{"vocab_size": 32000, "parallel_block": false, "lr_head": 0.0351, "warmup_steps": 412, "schedule": "wsd", "final_lr_fraction": 0.0, "steps": 7683}
MLP neurons of a small language model. Each row is named by its layer, matrix (gate and up: input weights) and neuron, and shows model dimensions 32-127. Each number is 500 + 25 x the weight over its row's rms, rounded and kept within 0 to 999. Numbers have three digits each. A neuron's up and down rows have the sign that makes its largest values positive.
A block is one neuron, or neurons of one layer that tend to fire together. After each block is what it responds to, as a language model described it from the Wikipedia text at the highest values.

L2.gate796:465462484481526499480558480542471556533502498514443508489460521493509522514509473501473478511490513506483516531479493525493463461519498512498513502534526576488464554466524514525512459529498476535509433521462517522473490526519530521526473532509537489497504533493470507491477515510483504473
L2.up796:504501461530509507523536433492487504536524486476436477496482472514494519536487481481506490471550487515486517478489464509492491474488534506525479499486524526507498517467515503450520468541491533535482500556502483467502537565512509560539501484494517534505489511482433567497486515532468494543
L2.gate1143:479487477452563509539506494521485519495490456477497520495523523511479484501512499457465538514470558509488503509545520489483490501526491490510521502458510492465496507503535543503472494521505508454453503526491501491473532473523473509500517530510548483479472466460485528514525469515514502496
L2.up1143:489492479519452492515474476529472534560457497492471458517468515535511475475525534468504542495502439506506498491524489505507515507479451451494497487467519487518491488491484525480509473523468509498509543543499517493503518498510494479476490473507510505461524454510480542484523509500513504467
L2.gate1449:509487498486521459508488493495471539502489511500512448542468531481509506434508499520531491498520524481490551541504500512479488436508513537516513492486513497481507549493446485471517565496523492488514496510462503523453488541498486478464466471464515496519553513473454513506499500536520517492
L2.up1449:551511491478498489478498477509490504516497525544490480480506530494501475470493502477488470525526491478476574545529509482471525471471480534515522526477530498475483541495479487450457560520557523526521475457495489479488494527494487506458465525513468523493486480530421516471493527538490489530
L2.gate1762:500511461492544497532553492507544521500488535471458515548451504511516490506479522496486477512546454510479500500512502512475465481524525445465482538535512512487499512507540484552518458497514494511544522523494508496484503597490503483488509503513496487491528540495503521499514512499508512510
L2.up1762:473514501502508515446486525497464489493536478470490481503493484494488515468540505502494495441474456527501517512532484490475530497489497508520511525480504492490533454484504511497478526526464532451484506494492548491505525510477464523512507454508509497527452486490475530516550515535548529506
Responds to: Connecting token right after a finished name or noun phrase: "of" (lead vocalist of, School of), table "|" after person or place names, line breaks ending list items, and "by/in/at/between".

L6.gate117:517531506459493535487490475512501519506488495500513490520507509493439552536504517517494542507514550495526515497521522491434488509534497444524474508508508526521480499464475538463550459494470500488470513530541476530523543515532510530533477519519471513501523511491537499507493468481524502520
L6.up117:488487455461479488491482531489482557510510496486501452535486488497486509476509520513521564521494525576503495520505493517446480519502479475505528498509493499505508556501488494513524473517492538516476513481515506526474509486533544527475497498532498496490512449506516475496529515503471525505
L6.gate663:462514481495490491475535518476513493504483484477511519518494475533521487533524486520529520482479493519504536521472523514517476486502512532531490535513435530494509470539493504503481495525523468523466514488502517484442547472511495493499518461497452504474500491511529504488453508510508521493
L6.up663:510479462504454500467509477501532494464504489497484515495480478527513571492490492507472480460521523538486479513483511529470565475529526510542482484499540497529516481470444503467480499502451482467466523537536472485518499534538543501488424524506507504482521461484479494468498502518459533535
L6.gate1239:523496470514514514469550503505509499488475493487538504522522557468510478497530511483469491507479514485502534506509535496470467506525483510533503505537492520460477496460474479484505467466508501502531497505463469475525473539511532477485532565514494509500538456465493485503486478502534511520
L6.up1239:534486525483503508539477504507547525473505540503509503489487476513538486478504493502512513468507479499474509467457539469521492519456484486508527521492464498509498515510508425550505515521484526516516468510543556497490494504516513493514497481464500465478504457553513512490494527537466530512
L6.gate1258:469531504496506505488519539528485512498519482493461536529512499488521503531479509535487499519510511532525488503505489526515433470499530537531511472522495526508473508514483502525471486506517478480458490505501480526454512571514529475568451483518508517516525477510477492508473513504514520491
L6.up1258:481495502459457574471474488489524500512515519506508530511516497494486454538473546457518494522530508532490498484476468504539473509462482484502490466529468515508513498519525462540509517510512500503479496498512486523501543465511563493488509519494504448533479466549509519492500515493473501504
L6.gate1261:521505536468526509526520498511493510528514475538506555482514508500494472485538474488506510459498480525512489511468503474467534493490483501485527527514494510503466520491498494557495514505540473491451507527503504511483515493512500479524456499492508555491472459544449486475503510465495525545
L6.up1261:530505446507491499444499545497480513507528512495465497519505485509465535487484503488484513481519446527524461521507497501466536480498467480535495497512491518511442544505545529475490468501502538469501507509539459518483562530533540504486516491525480494519504494503472478506433478508491530533
L6.gate1359:474493505505543493493508522516488560511531524498463498480518536484484498504492482497504495499516481513499500525513493488504487452510481479508503480490484510506516528461504535509523438473482513499512520492520450494514522532517524494499505502494491484505532527509482536511527456463500497486
L6.up1359:473530435488496532478544475497498510504545500515459496535475518542473496471489486515498512504540500519530522489504458529499466484483459474534522489489511563493519513483476544484503492466501514495507482487557483480508469482480511498514467524533484450454501558523498525500524504496492493499
L6.gate1699:511536562491508475498476500511487476494496495478549511528478494496493490481501490506517494487489505504515499508535549514461475504478501474487485507499497495531508506520517441521486450507482466480511469522531512462487502489488512498498484499515476500495520464526530458455509447481472488515
L6.up1699:498511500502452472459467501520490510523487504512476512556483501492472492548515474506501494488492504528526488522429483531477487506493500524540489477458468478501507527484518496467510464487496448512503489484511462492545478481543570472518533512511483474521494489519512471495531501495474532473
L6.gate1978:424496517493503494491478527520510519545522513475486487505483524485478479480463536519494493518479496498469518529556483478477492504531468515498506464494441485495524489515434474515516519495474478492548473530481471514466526514473543508464481505490471508505509493480495548467511532532473497532
L6.up1978:488477489478483517507471522470506519514584520502497497498447539473513533469519490514496514479499507533503534490483534526525502442448540519499504484484558503488503506484498467457512479509501489528488469540493453524489495462501521536494483471540504502487505497507528564524486501522506509503
Responds to: Tokens right after a subject name, usually an article's opening name, that start an alias, gloss or appositive: ", also", " (", "also known".

L6.gate186:485485506486524530540457520553450520511504469494507498531503516489492510484504514513496497466462523551477502501546534519491503522456504473559520467517510504489468499520500511534485460499556513508495506505493495526472492423538533505484519458512529480435469512536509503494497486484509512520
L6.up186:489522457522500504461504470489511470486463498508502529485482523487497468480529538485506503486511488534496503520493484513472499478489490495511499482478524532471452509516503494511526495473506516504515509443503495461502534544488502476508488497548563494506492502514504510488543549495497530477
L6.gate732:503525519463491450530497540501485511508497461463475515527499482483479526522502476482497483482458498520531519504504513477531457476520458479468502447492474467511505494461497497509477483488456499478465460514463492548482460524518481492468521504503485500504499496502502489497447494526480508461
L6.up732:502491510521471461538519502453483513450508461528472541520478552526487501561528502504477528494493494479546499486523456462482502483519492487473488483550518510486509512474529497457449474473534478469487503545505525494497440510467461570529479472469456487527509523466523467455528499487486472512
L6.gate827:493499516436489454536515483490537489507508480524484517530462529526496501514511520474493513526462500505522501553504456487506497487466525542469535497503518507534523473470499485477512464532454467497452476506481525480496475490498515488480536519483498427472450491467458518485512518492500532472
L6.up827:497480475521506512494465465448467514474468481469466486549488500485508519516532464492500498491514525487509464466514488473511505515498499475529524482526484502502482532500486450549501523472492492526526508508480551501471497518504533459499510513481480522483490493470474507508536498483528482516
L6.gate1127:509429485486489506529498531482500489475533461517464518533460494512509528519487475529527504460495530526535514502501489527521510495485521483538532479472470513521519528539519456489522531486504515502470494475520502533482473526500473496520469506474548478463497538465458513475492488513485476563
L6.up1127:479479465532500519505507473496501498477486495488492523554546506545513484537484486538494501455483484499531479496487532495529513461478477506523488486412449495516492511484510501476476566478506544533471490497478499496474483510503478481505493465519551493482517494502442494478488453477477531532
L6.gate1172:487503508479466450555531519536486455499544529469451523501492492508504464482515517531506502506455470535455543529520482510509490506503499504510490490469518488490486485525501574533499468536496496503483483480513486455518494493518481492522479494505498466486512500482455503507521492523487467475
L6.up1172:489538501518512496482525514495520478503456474518526486471503477520520439452490448489543487507504518555500505537515499475494519495503528504471493489528525478453505532521533452516501505491480515455483487523482520481519476542468503482517482471483481478464501538483481535573519489495491488500
L6.gate2027:509530498519474462500494485509506500505489510563452507543452510493460506521491471504521543505447508490525446522516478498498502532502509519488545481517478497479450522492520539536514440521480499464464497488498476490452494509505487493470467475507498478471568494534480494467510513457500475476
L6.up2027:500512493475496495477499511532503518540570473522473499532556512491558494518505504519474528525469479521492503487509478512505485484452548533523553498502465501523506452490498514514483435496498510511484530529510526490497526484516483480523489514508513527454515538504498502505491524535496499536
L6.gate2034:527471460508492471522546491480482484509512516517502512495526523448482506526492485540495543546468554522531479481532489520454509496523488525523506465516532515464472547508498491527492518480469470476478471501462534498526477493500508508485519462505489508509509510460485525511492521460492478501
L6.up2034:506558495502466499503484434464522504522511469525497477501483485490486476511476435527481497474484543421503515480526480460470503531450500481543514493508485464494458543516518512480525473515457496483532516524538513497502475550514487519474540533490473435505528506516519468515476483482520472495
L6.gate2078:476475518482511500493458493553486528474526497480453529520488509495496477532484487463499488497511492511520488469493474507477489544500456533512508523527496506452496541535492471526484481506514465530473459508458505522492460487481520491514531449494459487521523493484476492520491524498509478506
L6.up2078:514523504506490474527480534425497495487512524486483519457499441536499505511523483492516518484460505535493519515511524508486513483473505450533536448483513496502537512501499530497505533500474484448487482492499534532508504534487461498517457472514511518453492480463508520478469517524475494566
Responds to: Word-piece tokens inside uncommon proper names (Az-d, Za-ur, Ab-id-jan, Gid-witz), plus cell values like 0 in sports statistics tables.

L2.gate486:502532537530526519479503500498503514540473514517483510501504503439533484501502450500531475454480492539532518509511513477484479487497546487526527492492509500517486484537506476533540489491509478560480511482501522503535531495488496497527473498484515507470524518467442482475446519516499548509
L2.up486:485452506478504502446515499503497501538515528466493529482435480444532496502437497477499516484485460475502548504522522493489415529506518518486531475530551517544514543538488507462502484498489503530469494506501499494562496477524506503504506456499493468481479509465493495520517468497531512504
L2.gate590:500484524485474500490522438518443495533499503551466531502476514479486498476470529512477555507482496492457524523540502542511496486533464517530502532491487539529482486487507435547455469468496476509477469481499471500472507490475508511544509534493507515517476453495510483476504517471478510492
L2.up590:424496532510493536487526497483483532518501535500532522530474510515502487461499534506504504484527442482487535473517516487524508504541495520514526543479484457531468506522493488483501473503502481509514506457507500482548507484500488534533496506525510478534503486465548486508455504535512478453
L2.gate1913:521470497528510508516548556482508528539476508490474495502447509493503489533443501502517527505496511496512547516479507522453501501535495502463500508539524474529529481468486541456527475486494510517503488529534476495488532532514510502528485549498507453445487485492504489500515459482522479485
L2.up1913:505455453500546482494484501510504497529481489511498543504498518513508487502499501532444529482471523521516494512506516480504526502508494521474496485489473500476514519489473478505521501514440474517440503492474439519531529503522497479505510509483518521486467508457484458467466472512524527490
L2.gate2230:458528543485482496515519525505547517486498476478447494513469495464486476489483517515532501503434491500470507486528486503530470476539470514523519505517532482460516459511492469521522450494523489517493492458526519481459521481484505530519496490503490478474535480471454489519463493501516506502
L2.up2230:469514475483530472504510513513496488522497466486485493505489543484503519478495489505498508491442507515488528525500523490510486515497465491431503532517489515503538505504510508436511498506509491509496492499462459499464493541497487537538507523435489499445472506501521476475502451519504515479
Responds to: Word-piece syllables ending in "i" (di, ti, li, chi, ati) inside foreign names and words, such as Bedi, Suribachi, Emirati, Li.

L3.gate336:484499509494545487523527466501493466541504502529524519514482509512476519511480453456485550506522517519461473479510488505471528473488516445504519508491511484513490543496551520490521526497476517494474510497496462470514487529518522488522479488471497483509519476510470515534492509469511507510
L3.up336:477489464549524531554505501444476526535445488473518474477480518550491481502522536510453502491482523432497523517493528532534511482470483436535513516499488535493494482533537501501492462526509490566546520522529503496532464482524488492418519533510504536517456518480521540504491495471461477498
L3.gate1941:477495494512508494522483493483534530497511488538504505452456488516509557520489502500506482498496497519502531515530485536496486497512534518490526465578524490518474521484497525483484491493479505491509474486478501550536549495467516509526501485492537507475489488489445457513529528483471488535
L3.up1941:481546514449527503465464497531523506476474483499518523483485542501489483480498517482518477513492464463502524515518496502533496514491486520486553467523540503489506479516509469485509480490523516485514470461525506505498503579531472466518528495478541501485499523497522530485483556522493512474
Responds to: The word "of" (sometimes for/in) inside proper names of universities, institutes, schools and courts, e.g. University of Essex, Institute of Medical Education.

L3.gate149:490466462536479492499512462510523479501479497460457463499492464491517500524528511516476479467509477531540513535518459541487475540555521500503499450472513517554443502533533546506516470518516501570522481498503509508570454494521493478463532499507509511499488539509513556461485515496495535531
L3.up149:502457469476502446511491483486486531464485492447507537479495514495517490481488440446470472577531551466497441467482496488484489512485503497484525520533501477478524490490518468482543548506470472528483490500472497521501516484475474503483474478460497509504524491509533496520536520525536478503
L3.gate665:505506532481506473535494515508527493515478487526497553487526492507531507527510439488501488499490501491518500557544524508491474485495531513505501477506484479439499486529478483532463533498510496514486521493496516471516529478498474493484484511489528497497496467473491506488537527480512543511
L3.up665:522515479495455458473491546533510508470506488539480467471479502488441517515507486500499524530473524538461474513544498510502491472514481461523511486484473516489487506571501506502501510519498499503500467514522520495510527495458445510505479532487440533478491488434486527494495465513528510516
Responds to: Second word-piece of a capitalized proper name split into fragments, right after the initial letter, as in W-a-yne, L-le-wellyn, D-h-ruve, Kn-o-x.

L6.gate334:486485469457503465477487505460522536493475535466436493466489488473521522476468494491442505495482497484509495483512514479493517500465473443487540457508495515558499531481499504505538478503480485452470480492458507482486546501535509523528532529507474451474543467490503487473496526485533493529
L6.up334:511526469486483523533485537501520460501528509524525515515498446506488531490520514503509512505506480511474516478504524516515531466479506526483502506466532482485519466490480521491491522505506547487465523500517500497487503493476514512505528439501494504477511518485509472548516516528499505508
L6.gate366:550512497557477511490471498519489524552494524493516498514462475447523506480521491544479510481485501503514474527549530508469491508525506511495484504527474470521486488463509536497493533487478522459483499517483535500504500470515444445481487451534514512499503483503491543517510500495518485537
L6.up366:493513477536473499495520493518476505516493494498491501480498475536490429444535509528497489502489507514492524511505495495485525468537498541530480490512517501431532490484491518510495505503468490471463490482491508499463512553495493491554526503462485522567493511537512480535500531493534465494
L6.gate802:499512517542522499507493514502507521521486491487537454524499515510502502477504493479475535478519557468512476517521461542472524467513479472533565495487497456575516480487476509510490454509500517496502528507498515512477482513506491468502524495443486499517516507480554467511514526485478541496
L6.up802:470481445527499497517530485482479507481529505503498523482489443463516482502522502489507505503503466523502479501500540554535456482473444499487499481521510506494452519519508481499471497537465491489526519537522488489514456533466526541481470495523517467492518480483494474506504540460503447545
L6.gate890:482497491501479522464495516525472572483535506544481529513488529476499511493473520531501527512506524517438463535500519500479480473510513500516472524544494506567488525513511536505487455521439543507517476530536520496448546506535446490493494483492496490521548433544496578506490521510493529506
L6.up890:494516474527458491540480473497517483522479515503455532525511491553508509495463499478558490492455522509484509504500513500505494485513475489541514486528472482470546452522460467539509440503482497493507515497505452471536485520479498488490514490437465490519523499520497470555511519495451478480
L6.gate1234:512532534484490469556545504516525486525517527489526521480506500476517496472487507486511507464519495511477489473504502502486517457466486474524547529519532490460489505461488561486495496479457517501518477515492454538505483522523465449512504531444455512540552526510472536538459523510540509479
L6.up1234:510446463515510484524486501476486506502478514465491455515501496505519496485493509469453498497497511468504517483512538503539525513497506477517545464465483507514531481474508509482496503499495517490469452540473493500562482460517489510494525509534469518502493492482530487486533483478486485515
L6.gate1710:491519479517529481541522509491546511513482498516483491476475529538451497512457516508451537533464516506520483513522531537440486495499477510504497461549474510458466507492489519509458475509490486492494520508512491458471473498544526477461522480504530508472554516546498513497503537500517463513
L6.up1710:511507541458496537470520505474509481505538488458505501453527496540554524537503493482509474488493567511493504501493550488491493497552486508559451525499508447496482529494493518555529517468494467489533474531534463485509511527478486491508500516504494512524472464492473503518489483504528486503
L6.gate1735:540514494475475506507493501503517552529435461525469503521494498479484491527489511511499497526513506509502469492544515493484477507533496508476486466508521502528461482509520515476518468531523492473536416529483530501478487511513484462545468495515492523513520520483475502564516543477486478561
L6.up1735:533515504494490525511491481524504528510488537549513493471505494487486492496491498488521492460534488512524482499490549479480470485517492497490486520505525498492523468517529511539510507486392515473566511502482522515480551484526483482537464504470502472515515475501516484534507498495495500507
L6.gate1888:522516470466530516485508489487539503472505516502468498509450501500511517466522538506479477490464429488531530508504491490502498474458502501489535515510466532463488484475494482480502512526471491450494484489484477488501507479498479483510465525460532540476463514511508517496495480528518511510
L6.up1888:492524513491517488497508511533523459496481480453480482521526498517481471465503485502509498471443512483512534484550473515507486532467479512532494528462489507475466465517495535494508490499521492495493546487496485525446509494492467513490512544521515486465551562515504451521504551502479493507
Responds to: The word "of" inside fixed proper names of institutions, countries and awards, e.g. Federal Court of Australia, People's Republic of China, Medal of Honor; also other "of" phrases.

L3.gate1917:466518486517536467495512475521504493447465492510487496497510467477524516488503494490497488466550487508510454502500491509462513465522497525524496545502528537446510497498496522510515534511512475520490505476501533549494496523480497487509497511460507501481535455474502498485456477492481473515
L3.up1917:502482506511497495495525481520481471458441533485497493472494492487439507476521458520490481452523504530552460516509537439509549516491509575487490487461513522477479507538522471508568506502502484540491477533496492542541482492442511488535503524422508512478505519483516519509490514514541449502
L3.gate2299:434505526471491504533538476516518512437466518482480505478505492492456508460514527441439484532567487497493459480524502514489537476526478500511496523489475542464493516518510474480484538507493511480497438487530509457499510511448491503509506477468515555439496490490486498501464495510515495498
L3.up2299:454495522442512519510528497493516512475483552487471550493476510481492534470551509469454494490544481509500435516510485497488478487539485506507506513487504538453491565492499494523460533514515495512500468501488510496470511541461490510523524492469514532465486469494508502477457507527504543482
Responds to: First-name (and some surname) pieces of people's names in tables, rosters and lists, often after a pipe, dash or country code, e.g. Philippe, Diego, Michael.

L2.gate843:512487532501488482536493498523516494497484509506483505515501562496536521536553493497513494546493523498482512491520516500456492467506488497529532533496519509533493500507481477532488509526498514507471502506483519478493493484522486551483502530495489490461540501482483499470519496503507515470
L2.up843:544516492479461541497532475531506510480497552461466451486521478518559522509491491492466523486539499496454471481503482450475503517499496502523474498522495480509482470534497524514512507503497483514503506485494500470559499509532517501499517495495505498479513492549450473517490442483473530513
L2.gate1109:513514549478503476535515501512507497477476471532474496506503515480523463533559496496536495489515487559518475534522514521443528452533534501528534486457496454493442557554554488527513503495497493477536538468448464569487513490472522522496522482526511500470498463505449490550534508527497509493
L2.up1109:483490500459499539470503493496499498525516492523508531519495461518523546483499454492511516517513530499487511503504500526478494495479509501543507478493476443462493482534509487480506459482463449543519494487511506506532502515511503465452475501483456449463483531501488477473508513500516506511
L2.gate1695:517444499449491442461533480457461536507483490512486476548506498477504514477521472475508517543434528503499459568501528527480492482505496521505526458529462472495505543510512483530532475474494520502513526494469498535514486518489496489504480526479508484458554518532525506481515512456535494494
L2.up1695:517509529456479516495451505485484522518492527492483457477486498496500503502522472476499510486464493518557549509496531438530562454490513481567476476530497478459452499494522486500458523520485484509483548466479505519545507426487523473512488486498475513477495475472525483530493517524539530503
L2.gate2178:506491517440471502524487500495535466472508524491527500503514540487561503498481442470529492483513494490473491515480507513479535476502512506497498442479512531521498501554484501500506528501501464545512552528493510497499512474460480495484463464468521507529476437570478524478540541494472478469
L2.up2178:519506554521419492467481466472494483462478488531487532527487523458529506475497506456492493495488470501497461497519516478443499552538539542523518490498518503490463481531516463512500472497514490503534491501486552491513476498473453505493480500510474502506530482478475497485474555490507481446
Responds to: Word pieces right after a lone capital letter or digit beginning a name, e.g. B-ing, G-ha-zi, K-no-ch, plus table pipes after single-character cells.

L3.gate1583:472496527527517545475509472514463507531452521476490565536485477497492469519494486462486486496488537497465491529481520499482506496530524504478505514511472550462516519488488439524514490494500507529503473476502501477447483545522497497516510483515494461527545479549498518440502504480545524463
L3.up1583:456519486504514522519479521506488459506530488544499491512476497527498456505456481479493519520547485542498469469490479492466516481518490522509493496543514497503480483455522432488463491514466521501536484517484495557543478474519521483523509467490509493521481534500502491538477530485456564520
L3.gate1770:514452499500527523519498497528464454516507535502522482499507500506538532487515526449532496530501538522493509526536495515487502530515464515486556474529495523497514506485475493517554533508460503481485495534501491516531488492467514475554499527487517498484501490472458507464470512518459501469
L3.up1770:454501507477495523483454507535531510517547506459489495549421496508507480466523513522489491481537475518529561496520505470469519512514492545554452487514515509497502458506510456505513470478448506514540478465501467514488533517506521498514532440513489494492485480508508481493509547483515471476
Responds to: The opening parenthesis right after an article subject's name in a Wikipedia lead, before birth dates (Maynard (born 1986), Chachere (born)); weaker on commas after paragraph-opening phrases ("His latest book,", "In his youth,").